MLP neurons of a small language model. Each row is named by its layer, matrix (gate and up: input weights) and neuron, and shows model dimensions 128-255. Each number is 500 + 40 x the weight over its row's rms, rounded and kept within 0 to 999. Numbers have three digits each. A neuron's up and down rows have the sign that makes its largest values positive.
A block is one neuron, or neurons of one layer that tend to fire together. Before each block is what it responds to, as a language model described it from the Wikipedia text at the highest values.

Passive past participles. Past participles in passive or reduced-relative phrases, usually after was or a comma, right before by, in or at: directed, performed, powered.
L10.gate14:573461491528477520505486626526565491529611498487538494455527457484453456564510505503530512489480481528510520469487544493563504545504550399578503532491515511481534530461456535517480593490505512550493486519555534495509401586530512472491453509508491538443472533534517549499468561474526428495585515511543514517485548545441528531490552433486508533483495496522589416456571469487458464472563
L10.up14:491490521532558510538439446488504441535479475513591515523453505452586474477450510519467486444471504412536577550502459524481496526443532558451462503443468564436523465491541446517480553525469545464440499513526487503491482518479486488543495554482555490527445463539515469601421457509491564439508560447456455483607473533526479552434530471426461458473473461521522606477506513567520500512392
L10.gate80:483528548538570475474430568499414518421485586509577447500492497487477489469541415484446472511483548482522411526477483588544512520497535465542534477510531511495457537507522521464451523581528485474504494516520461461486527451512474490525498542510577530433427461525493494572504521591420515495467459486493474480490522479556489485522527481457477474456450498520519520493483506543466465524472
L10.up80:468536493546544487497413578571494526524514473483533521527450437430544457587436530506508569515510547579488495500422522514489492454469527535572503576549539441563511484510571498559523497523513518563519502499526533513515596542479512449476505504509551453477525468570549496500458495486508530465486467518488511419399495513399537493537548557524513427453547459527481530490532538501486463516548
L10.gate88:452439527496480484441499557411483418470451593467493495511510415532534474598517504566507498471534470444496547508496593495511618536488534486458453546445436512441547535465486517485542524522427484518506485476505431478480517539464519547487463475500510461484520535553526449404498463503544586513501515527534505442495506534495497512568520517469477410425452497541451434444393452489528485477508
L10.up88:406466447553513460558494503522548564489485500509488553476508440431466482471513487568477528459493519546451464550478536492441560545503492449529485496515457524490583505521575472485463456435434505479475436529480499448429507518568419523567524420455535471524392525462455451568522474469485571525550505528516476456493416534522492563450470549499528510461478499501542532521510544567494482539561
L10.gate172:503550406473452481490559546539402530501462490470514484537416458507550492481409474506530550531453518564441589511485505467567508485312503496515439511497502501490520512523430475496467520532476543579505488494483533475500485497514572501462595494514544516506463473483506493500534542467471475464512533584535412510548502506380523468477518458481390461445496506458496478521503509452523514516546
L10.up172:531522500511525518563524472463493490481526515508475539523571481523476519493568499494461554555448545515552517498555485558540530480487432399478501418523480516482481550560494507562505508517506603490402482474564452459500485505534507476526500478543471450521493508446487471504505555552535506600465416452517444565507520524477481506475576424501540519510448408434447505504488463496517483466515
L10.gate193:419471439480493487493537530510517505522505550434554488544481514531501534488444477502521577442460493505502520519561632487494541451472514541472429526569516433529571500515528550537519488498411417464459489575486500462454472504479444526445518513450490452425486523504515489492512543557475462533514473492490528474526434506448505507495489520559517381491470532585507437513472497453493459518475
L10.up193:509552508567543506530472521540458500569483458589495519434519506510532530529481434503551495501533479489556443472538506467435501513512495474491550464547406447500554499553504536531460520476459554509527508459456489517498525513486465505513533489530533498568490564532577473533457521495500469458455458452531424473463428544520460424531482520526472522508520466571482542472463513501513495467548
L10.gate205:542543424556536493518541509497622537506470451426524450494516504564488528548504439545522501560517499526473522602457405499483458494550508553508412522528569509465504513549535516517417484555429534442480519495467525476476462525447452471493497497490563500512443470514495562469516539498476450467550496424497521503469529481465511522550452487506508557470459508443514474450602445547537453445509
L10.up205:464546541470566492507474548500513547506486515525521531487512587451486527526570502498520557570558545530490502538497530560495505485526515564478484449534493498467489546487509570521591508564499542416496532473479523423483463466551582493529562536516569546533525431466497498447521485513454398543451496428467495433545482484483518479517577497456498493470513525496504496501522498481558476540560
L10.gate513:538478491586477540494502490530529483468576518463507541599517479514482473499483537529475491584512501513453551523501538455530478440520484532531507591527502464498524442491501540487519512465490503457570599526521461555564551537500480565485513443448608496523504535507372486494475502520471490480437487505458509493450478531482447457504525538468446531432498463526499463477582551515525518526542
L10.up513:486568508490497601500529508430638485448520505459424495512480471456472450516554478461482550497499481477502458471468443530533493479506511512503494513421426444502504459442578500500424503517489461509488460483512511469518392553486444485529469534525549512526415526536514527510478452550487490436497524461435542491480457491494489456586517477583453463448549470427577490437566475523449517485549
L10.gate645:555499509494474513521513511511513511470419542453480465499570443485465558578518437417503498479513526500447619547491557496484561489450450509504465477452475476437501503504470489521557504523465546491457571522572464500460582487533497548436528539492509505556440513520522514514491610487505523502491470489468521530523526503565509476489453533528469515450500482464527540471488527487473479552510
L10.up645:508519488521465489524530606470511493524450477513440470485448570526502486455488469559470498486510483485560509489396453476498438505531454488445459483492508560533425492534519491533471500525467462424452559548423474503422515498498577476512493484485562474511460505445530449497433498531542494561521498492487547439514449513524542558515518513489495510533521460508544536486568436368475479503457

Past participle endings. Past-tense or participle suffixes (-ed, -ated, -ished) closing a verb split into pieces, mostly passives after was/were, e.g. was trad-ed, dismiss-ed, reloc-ated.
L3.gate46:492458518506524471486476515485501476419539521457593499520489423544479496569498585488525515469480450430498471573492431529501530533533564498456548531450428471511472545556452513507477450483523499534549505461508413497500514461477520445529536375466527543605415466524502520485531488470509549507459489451514529495480494485477492440534485491516493467498474539533421517474519460541508415478421
L3.up46:558482490479483525486430609558470538439532537479499481484489556554492439444449509481502548504470514520516520488499482473504468474543452459470484507469538473479465422432497560514470493513550594588556504497493510478463519459469497534439511510587472535510508524485488585489506509513499542461555486528464519537431595499551496431539433503529500481480517490488523474491441453494489485474459
L3.gate156:565427569540502513483494525469461504492473523473509514472489469499494463527457566488511505504515493497551473540453426474550494489451479482471531530474387546494514565469464522555463463470464504475586551436488473513494502465530459577434497470513466540516507558543490448519408476543486518484489488491455545504465493542481501526568505453402489490527503518483475536478514603483508510561500
L3.up156:530525518523498548502474513504507562456588570525516521507467494480519478552492517532475439520442445474524468576475473540498485509482445455547535464534515518477469588484504458495530441567531476524466465511482445500502545577469484483536469527468484511540493542491521490522521424505430539513489481487511511497445483523511562498455430478520508518476541485494457570544584481515537526478535
L3.gate212:525544485524553503529476559527504506487446506446543511550510362540494503523411522471500488524436565453467471510600550519498507504470509548530472483521524524494512509465468540543454491401509587485430578582489513490490505526459481448435521477520530456503491508499500486470510459497473572453398447481485452429505572528486543575480586506509433459518531541526578572495476520552513474498542
L3.up212:531444491509485461419504501495446501516480472446493537420481490513428458506487500484447547546460506483392475456453476519529598529535437428488486553413565508491453423460555435471486567578523480460490515472458570480468529541506530446450483599532499535504454475533508434508467495463549464515494488512460479498515447460538477491535446501470470535496584523576506493519617473506495469553581
L3.gate278:497491528482524469543427510472472479487513501496487461484537534496454495490465477462478497597505488615489435519425488514462472476501574476552528425539569517441535526562446566475461475546458439495473521521482556499478523496500548480476516495546561497557463520503556548534523512574544443482518468468522477518431573394474500469525513540493425514484487500481555481479473520514547452485423
L3.up278:463581569527558502546502495457473477571486466502545525505500478553480451534450571538495420572415490508460457557530455512595468509510504474488541514543440472515557542493424523471415425507406516523501504541468480501492491510502495488522510554538518481470456470546527531519350454467545515521589533451543494403528536510467425499509521446507456451540530500570467505532609537429437536517505
L3.gate455:516499547525577468504445525536468535452579538426521505478474501477487454505507535497477479510472525488443459543459513524535487421520520566502547524464499520534412492545490553455463451573466445574437485518431466506458483510529531445426556502490467443443422464524500509488503508523530409544512493465531595443508452465524510482529440538441465539520540562539532521506425507504451474476529
L3.up455:416526565553650497543463431506570577526509512496568554519551521481559512560486541482480509456486463519538486520461464436528493504496513501532442495448526528500547447524479571523515427435496498526500489560432511416485522538573480531532534486480443517481509535588563499515472441528535485531509479433482537478457463423514572483472457561551431591476513500551509525490563420486538543463551
L3.gate459:492560467498490476559504536530385543519511476518545483476438524553479506472514495495581544511455459550428506495456457517502578615496514425524523479487518486531561487472506537535518490465523515539510478485461494429495501566488488530470485579475521606531472480518513487536438485481469459529521407526544451498510521494506570498514606528536529555472542482466435528502448570480563480478509
L3.up459:499426557559488574546515522488559493460469551504511533434452530557506448503522519460556455596474546508502486436478464471564511515500478505496495516473511470456537484445404387537491506508469443475550507521514472447489518502544519442535483488509516556512529439495481479479446540561453461483454492530541475523532467483418500494512447562575547548529506457525537516523476560417467512473469
L3.gate486:519494470490464556509613527531511509499541554481467544488559444411481487535471518497509570502516504485543448475493503447454527450493512452502425559464544505515456534542467480451500405482491565534473462467478486424480479515454465532509491560479500481574482475502556563534532528541444545518446561516505461511463460461564533480557529514506517483514576479546459502542432470447550564444518
L3.up486:484494502515526484519516478514543480501426438457518543495557428570547494494504526573531549573434590530465485513506437484511502476479493503476513579477549493460543495491440524558433513492584559503463502487459425505549508531516467522463503546507506470494451413509527484476438463486443542435492548459505495492489453543495523446521454576503512416464546507542573486494477472497439484440539
L3.gate640:522480546513489536618495485531454477498542469503492468503468549489516488493514528581519562512609562455460526536506534558484594478535508505449461483531520525494516551475472466454518485488487485508466534560526402405464512526512478447440501501522503432447505443528547510500475537495485504575532513463544495513446431487456480542549543496436493509501465548474451501570458473466539454483491
L3.up640:469438499542559448482480531488515528509502458539508521520518544520500451481487450473525454446486499533516487476453485567505494479525511488544542423473511492459578550527529477426516493576573554479434450492422420608430501588408450483494454535407475576498452481546456587526476512489446555544505498532509511516472537511462539550515566510475495457543464440634511535489545526513539474526504

Word-final verb pieces. Final pieces completing a word, mostly past participles in passive biographical phrases (promoted, devoted, awarded, elected), also noun endings like opera, genus.
L9.gate427:502406438510515560517507522478486436545518584466490520540518512564587622477528518564520512549483526547435551477448444465436494461528541501527521549478457574553421526505492519551554503444509520493430484491523490498469467506460503493526492473510475538503464501548483530509483504581490477580532519364527490512542588526501453477525530515520469497518458480518519503521490439497448549556515
L9.up427:498459522454448514456508527565535524463618538500494561506494481508510500527589515555517494482537522497500521522489485497478487522540403496476505516556497485526468475505526491520505458502473594469514534536490506510483559497468476515495538492423525466545495523570512434520480503527556432505449448520543446458441563546547442492491534482475479518513436451458527480545485531472535460518486

Clause boundary before subject. Tokens ending an intro phrase or starting a clause, just before a new subject: commas, last year digits, where/which/because (Kolbotn, where she).
L9.gate491:509500497506478395450465471515504440483598509523572479496460514472515525490533498513457540490495472460487463533485489413468502460430493517456454536489435521497524496499444601527435481429564539411577513450435522534443460556483536522444497499464462530463483522480449524517512519548525549442481499445562459447549460528453456532521473497476462573508534462566438465479497506511502461502450
L9.up491:539506453538549573534525544480534595464440483469491483465411545494558471486495513537470545540478484533482537524487527491483477530547496556487525477541493422557502470465550469490545509579465481452514563558455546490533482453497479566541450477549453603519483549501559447409421479494478522538533402480465486575491456476505565500424563439470509471485448462473507490517433522428476527519508

Clause-linking function words. Subordinators and relatives like where, which, whom, whether, although, plus completions of split words like "y-et" and name fragments.
L3.gate101:539498483550498469467549503477458451462509569527445542500499488465468469445472559485430455530532489520471496514485510498524559413523541482562484552493581590516431477495480494493533551501543482504577441446489529553606495505523479482444439519472514524517548556498469493531518463526535566461404539500506520539517469507490489508530503402417481520495469534473471501552540457483498425462474
L3.up101:474542510585501477500451479571453525440421567518516478454473439472595524519481572498515544415499530505480511505508530566495539401560505466447511487492505545465515520471472435525568420520483440525537488540510482427506516465500477470509462527461495516513501514541485419538437473480538446490508457494590483538552454580506496469467491562513493541495492481414449488543502484565497480515544
L3.gate147:562486507469438471593505423428503535524513563515419449541456473493471464533522448518498503498603541439435412554482507495524549487583465476453520477493428537507446503465519564508488531578410491483518393431508488404491535485563525571483566470428481467560438597508445503526444494436443463522564527494494512578522484501497503505565502547537452465596478483555495476516462496502546515495511
L3.up147:474569536446502473530515520494551506413486489532489450538418502508461537446493513545507472502487492460506509547551477487357507538450521450529504482471473523435571486524488465452574454453508448528462558477420511483483425483550488537529446446489534471494476532509489495419551511490537505493559427515484513506490514476559592567446520565546472587490515501486491469550377581473577513498538
L3.gate295:436469489472523564548540501577503557588513489476567566538458492480518487485482436483549493528520477450520518441498569493496471463489428468474517527511477444493491450504507455454416466443451451544475618515524521497512498490483484536534447509550438527513498493515553587463449518492460440518497485513532452527561522486487493558469576485468535367479483499485508448499454504527491459523440
L3.up295:446533483525517546484535537464540518496462517497512482488539539441480486481506503533526473541608566513530532442471546415479481420461514531491564461496565495482434466517494467556429453582472456482491455501422550489507495547471487468409532464499470537564558541515501464525470473417491533500505522551502489538440515426518328542441557486546503523538428476509523553436500492503515487504555
L3.gate362:507501505536531552590592485506452480472504570543456491559499503445437509494511530493507506510476492519480492553545548506484575393480433465526544492485489476516561526473531470518530522486463486524525462502477554528527485507547469446420427458467524494519443520526564495493471492470550541549457454554457536495587465472476518560435480476430515527440427534536471530550584487494464499502522
L3.up362:463528535570493490538485484466511472480426476532567432511462509452544426540479435479587489581520475477474468467519483459427385483532501531549497483503534520449447487552498536433483538525547433532526498508478482519515617529508445539446510557519523459495500570504475510475400473560508560478552432503565481461493418485524526524393530550451514493518548528486562528477422535501491602497504
L3.gate460:487482560530497508518422497489452522471509510549470511481472526486502489515420543536459506521439462504430470509440545502498522513461456511485491551524402548450523452445483543489439518538471560466519526476417551468488408509525504554469553425532433477485503514472484502535479564494487508483519465502520477513527526562470497564528515489478474478505460510500518484477479440572525517545526
L3.up460:492510508476500460520428445510486500500390497481390435435477479510445517531516549465496490509540526431601515515489526451474499471454467476445582463460454477529472496488442442527480501486431500475449457520502523499477563547470455481483551448508515499524456551568569450504465472593457484536453519527474457374530495445532473490487435505463526482539524555489491414477451490492499520593485
L3.gate497:447474417536518565548447553484477525399508517513515448457460502560469442393434518481527481450466502515475592457536492506563460505478571486467503499521546494551493534486530505518501481436507478521463445504477520493486566514499542487457560476437487481538526465554513573476499528492459541533497521472494496453459473506475534459508468552423502497508516478457452495540541447481474527499475
L3.up497:451486497474523516508449494486520518539476572529478412527554553402474508505535499456542473446530484484492512482491519496521429509583450514514450416503476504536594520457471479548515587520562535517425500462523581524524517449532501466443519452446429464485465518548506515446459537496553504600492504549498475528466539496475509503479503436476381593534536518480437534482511516541464544552525
L3.gate522:469498514479445537536582517565438496550513479465564483518534482455485464543523485469547447471539433494499455489530559524460516447516487406472489483426487533497524552498469432538540508482470487434445474532464496509503531529485500474423507399461499611564491460454591524496530497475483527583520473544520510498504450455508514524513459435472562522528537505495428479496528454497479526483498
L3.up522:526502512541438415477556501543495553480563457516474462487528522465503511519564552498482495481484561493464552471509463491538544506508482550500435525507537583445459551484524579551507489513540506453511489509435555485524494435519528487496482475559459643507458517477544452493463520437557535492508451530509538539512505449531547534529533466429479428579545483429511470528420506401438512480581
L3.gate686:513535502472562447542527519542469498507502454506506498437483510506534594473485495594500536518464480513514438515433520489470409443458473561450504508590504511512532462452471545432452498480557497541552495493514472509503478503489547551466485446476544489540544546497470433511485507438479500485479479487553540509459524551400553458468488512478474476500497519507443496554470492528485482521574
L3.up686:523557475456438487472518394572483545422504545403499493445534508517531510459528395554489506435475450463502486508476387493515470475501553493477427451492477546577567506517487500482505536497518530479494477502493541467510471456494525449522520489486421510536446452512500581441472515500463504496486513508487513520494473503481541549509507512465415457462545522550416541437520592474403526501535

Adjective-forming word endings. Final suffix pieces that complete a split word, mostly adjectives in headings or titles, such as Polit-ical, cult-ural, med-ical, planet-ary.
L10.gate156:530536468605558435573511478503516474540600519513492531535441420496466529509517496492484502531467533504479501536582446498525589509432499486474442480543434498484472474465552448510459476501461500491498467496477501524512509454571521483468503422417520484534564479553446481451453516447500427477535512468518516468494572542471474540495571393520466529504458445543484507449504445498509466518580
L10.up156:531484443552498523560480515453543478541524543442447458531522487530542509472470510519439520561463507504538510514457424553430457488475586458482505518497546552509455517504529490458480468482536447497525486526485495521506510511437498507495554518448451442501450555452532557497507526493440548504477464536545449441449446516541518501487482505486563464492531542548536479481494572536450473426573
L10.gate352:532547475464431418493539534544531481524523499401512484488483491530436544492488407521507469461519489527529520455522516499468521498525507401548463468537560493451526446521411525500528500539517507532467493555472459506492535448500474522425432446468527494452518516442518455500445432521489475428497492587605505507498535490556498567499528500574490562468511462504489457544485421596496476428425
L10.up352:460484557471574456533512518514522536543531519526444541456503506482429592523473400482522415520547520560494523571454513520435467450530484454548543490505497526510492525427560480466410448478452553503533510509396622487485476490594489543475502544508458505481468467469486478522453515457503484466471544545543476474529570439533479481528532458548457476457467460476438512558498484492507434406521
L10.gate390:592473519480510509528438543473553491507490606559529593484483537505493494492546452484495434503501504465429489497512508499446502468533477448506491535431536519525459489567525483521502467453530495557473380508525480383555519471522507543464497529478499546542507454512531510451459492507435583535459545588466425505551497561420534460533524490554492574470453472426480489518504519542490477457458
L10.up390:490465518520526476486532485530494514596513482438474447534495500454527553448553570508466479465476505522533484553535537503471480489477542571535477487488541544557408468496484513502529502560444514488546489512550459522466510494452530526493567505514493455562481471481449485526497440525534485549493510534582572456497506478541548473498479486485598550497606542481564465516450486568443467467419
L10.gate497:531508481419524424482508502419491456530547518450530506486513480488515575505494472502451451466491511512497540545548514492521479471474465511549551486524573547515581446421518513492508472521582549518509498485494465468523446550445456533449504473561445561486464465482480439491482429481428473543499479574500424550520475494508606437554583565530458498521515552456482502471522529527480501439493
L10.up497:512418522466503442526467493515477553507442498495517508535520521509456524541451541421440539516440510516482528463499545555455533529448479420545521573480501472453540498460477498486492480481521559518532489511456440342425474463471539479430497456510467481530457482534489495514483536461511538512544480519505506470454464452456476493507493546501491547488483548514473524549538556578494434473508
L10.gate521:542500485426511493466511440461462520440485500529500507570517574530533509412543526487505523464490478508476511532502498476520472484435392508503437483478491624483595446489487484481494498571499495493403486482523505494494455506420405481549436441426516481519586456495528502479476494465567569472501531466518526474473438521453484479568502574501566587511469511480547489479537503495527485469490
L10.up521:552443461497506584531520521448465523439554468546501545544478494505531490434450488475559502562496515502555492502539486519517489527478521496453476515491559517477485563473449518506476530503544492536425432522504516471499497471484488433537496502515511480492516488522438502451526607469525602416426513506509480489548501513549493517468494477471452524471583509485464520500538510500431501481548
L10.gate583:407526456545504442520521515489520446505487557466454504496461519504495489454480454483528477519506517566448505548463525494517584501510470521470476467519549533543540502550514578490488479489543486482524553522466567482476540483389501474455450550600496514479474523512536529535471464544594523529593511559491469542421525436397527540492506541535486583546497547422577485484485417540478499493546
L10.up583:543481493459430548574546491427534455501433529546489524512527435510491512479553545451526384467534476464483474578510490481530449521508500493538458584438557495525564548529489476500506482524515485434487530500468456537560571475537419492495462456506485502516483484537510452435556533496422600445498524543444525465467507514511496571593516470396486448451502463509489485416486561506524561498477
L10.gate619:495440598476518532504471518494464486585503490458476524448468503550480491483461501528468483471445562507508536539445501564468511407538453547414532550457485514461444463539552569505484468558498537454493481476564556518473465453560513566490561475442506489554436527500475572557434525513483421486487518491535526485508560507397587541470454550466540449461375522471508547503466470559506494547528
L10.up619:466491522455578557400496490528502477538503548525470505451504465496475495488523479515554536501526509509544514542483533565464526558533461491489523478525546507461512547536561522520441448570544519500475454520534489529521477489524590560390514507497477500542494529558502542510484547523429537501530524519564494496507517399535522503461490515602464483520449557528599548497468474494506547589552
L10.gate664:475539473539576445540554487548547501466486523538471473430481492566479483546577462557531462440497519479415574500464554511450451532564534462520571486481480458568520522468523517570507486493572561460524489494529530520518513507482505462537512515397512535574421467536526505511466450596425520530483523502505461545518501494465517499520536544481487507555568522488477456514483549453509530493440
L10.up664:498574506512485518550503472520535457545515461478516471534493537477477538495542414521477484575440598625525411523549459453502527552507542482514557500462525472525517517500503473504546483473542488487547480586514503463515472546535465576518469468458558490545447509524496477492496548452530534521516517485492478472424524504505500534540542530484485533491566499464490470512497453558453469524521

Adjective-forming word endings. Word-final pieces completing adjectives, mostly modifying a following noun: "For-mer" in headings and lists, nationality suffixes (Indones-ian, Turk-ish), and words like national, European, Supreme.
L3.gate14:542495480567500511497485479483506524556542519479587502572497539540420505414492488564423484504561511468528489498482522434529543466434455440523473452428490534460564510537512481495415547468502487547497437518512513552517554504495509453435480500496429539454563524533509479527425474503400580555502490477545521523481551497529483481469536468450461427488613503528519492484518423518492532414470
L3.up14:504487505524507509485565412493562481525501564504540508481493454489510487545439603522522446403517487493468497441500501474532506476562478476536489516471547580499491568480436499416466524409482479449465491571506552488537572473488528443498555510527500519445569506494451501490433541477495574518520565485513420451525528523555454429584423538529579512489526491507616456538506481511413582521539
L3.gate47:519506559505576519491539456616418543465506515508478394497506490503442511533467498546472487535532590448542441480493472435480549502478473526519553476501466504572441484450569524567567524469480513472504504493476508498544481572473514526460501507500521482491503523444520546469475399414450404492563526527539599511533460443568524518518503531466485474488578474529503447516495497530517527475482
L3.up47:476476493486487529477511575555532512512495476445561471484545464562387500523562556477474458524509499497465409527539397558533496523528557554510515520507552482358443501514525440492493544565516501432428512578548521631472499532458494484495448466507528526477473523469520584474482511504465480509546480486523473445476518566559484512503485459468488476523465512499476487473553446502474550507527
L3.gate118:490501550507486499509508448464474501501468446500498577425442474425499479512448474503508620473540532469479530512535509476478521543486407535534407515486428475483562472512498488474543470463505517522486537563514526471526519401502503537406521440462519494501403518519421516518530508545515502509482566494541547472567513450525537495430499546542491483475491509506590487479490477567549455467502
L3.up118:504506586492461458491443506517491435502496470493512555509493556519477519477525502489468545497541468543447439557508445461477450496517515493508530493477574520478555526494482531486499525447496453584482411537498457501480499496476470569491539529504471440516505520454561530471437495444500409478512475555521483526484504450398447476504483507434482477499561535498527524538535460545447440500450
L3.gate203:471400497550441531500429515446506492455463522426529427412428494443491490531532509522491496514511538526536429496471469509447520542464548440477525491580556433525470567494481523490485478501493463508500529517519498506520569555505432460594545451465517496474503575484482505508557533485493512480507530506576528494505509532468522523521503496454516481468448463571535494520498563510498538480526
L3.up203:475468488510512486445439439516519460504395545490543436473510501452488490451489524543504447504486458476496428513485489529556472510447506436505527544494576436512459511493468506559523502508477508541409427440503532550470509531511481506567562477548477507524435499482487510540499476513502503525429516507479477560485483548527489488528453470494475474454544427519537573496509440504442528515464
L3.gate227:445451564455623490474500512473504487488562550460450552482505497442446524507512539541511509463519469512515452564467468482506504449532554524501477474432519523466475418512512519505496426431467460545533422535527535530433519495566579445466545524469451500491590495491528431467531494456503521503535541496480537515523480543516532434497523488502474425470530505424540446478480557550455497483493
L3.up227:478503487394506460463496517489453489553528557528467509408507506535510521535473527565463585476506484504505522480531503505518565490523491436503505467525526447490489420519479511528536542463514503483571485432506518432428472466550501505479532511491492473410569468521486470537437512471490573463540468540487536468556530505455507510584471584484407507510528533464520421516497524450446488471529
L3.gate296:453499468489468475464494484451558562516425512472490503522383498466466536508482526499484554528461654464557472444460486467485514426457475533529492512497490481531407484500501496481494534505449499507497484486528457556500435444468541521542529566495490494511513558480497481500468539494456485562484528506465532491503511489476443481537487580462482466543476448460486489491485532463472489511434
L3.up296:498532444501509460489538480528511506524492503459405485439450485456483531512556513534475513555561514541502443474434526407454507517542466507498490580454513512519533525527534538348527524488409507498488484486532462488566457490525508485520505482472517561437478516423568503472428532563492459473420548567487508524540424454437520497525472525504519550494472456460430523525490521475537533473492
L3.gate365:461546534554476519538455530488523573479493556477482481469526412398495535537491491483411462540461512509550440467599486468518512466498440483505507574446506515509492504491508542528520539504479503533524487549536457527499541475506521494487487465478505491535586479559528550469558513583487543559473536553576440487472481482502429502533522479579493522459505515521563474507490464516523537495562
L3.up365:503517503548389525525546514434497548565512481499478428558580479473365572504467532512515459555503521510504570468523547545509537516448523553565460486435554489518573467521502526512506499412480505473595489532492539460498464568519495504557515519502413531572474575451538533490508563521404463504534467499525488465461514483530623509468513514427426457493506488497487517476571497540517514518464
L3.gate508:475483517499472523505494498557476486554532557520558504412504494501463489476456545571454517510444557482541454566445482543535550510504450440494538497502549511530500500481449457472480503516513473437476454499532519507563505503476545520501508545534489439534541437488554444493496454462523526511522505499499551524515491510458498573482532509471553535506635560520556457487485487485424503486601
L3.up508:507431499507490437502507443450447519501546562476544537597524493417529499527447503519444463454580498478524507518488521446540550504482525496494467470462520496423518512602487543493479503462498538499476489509474472557513498462520546521547516481529544525487531485520551476528501569487475487492543550471445580454436484482544503485433518416581460510490533501387516572547514482469497552474472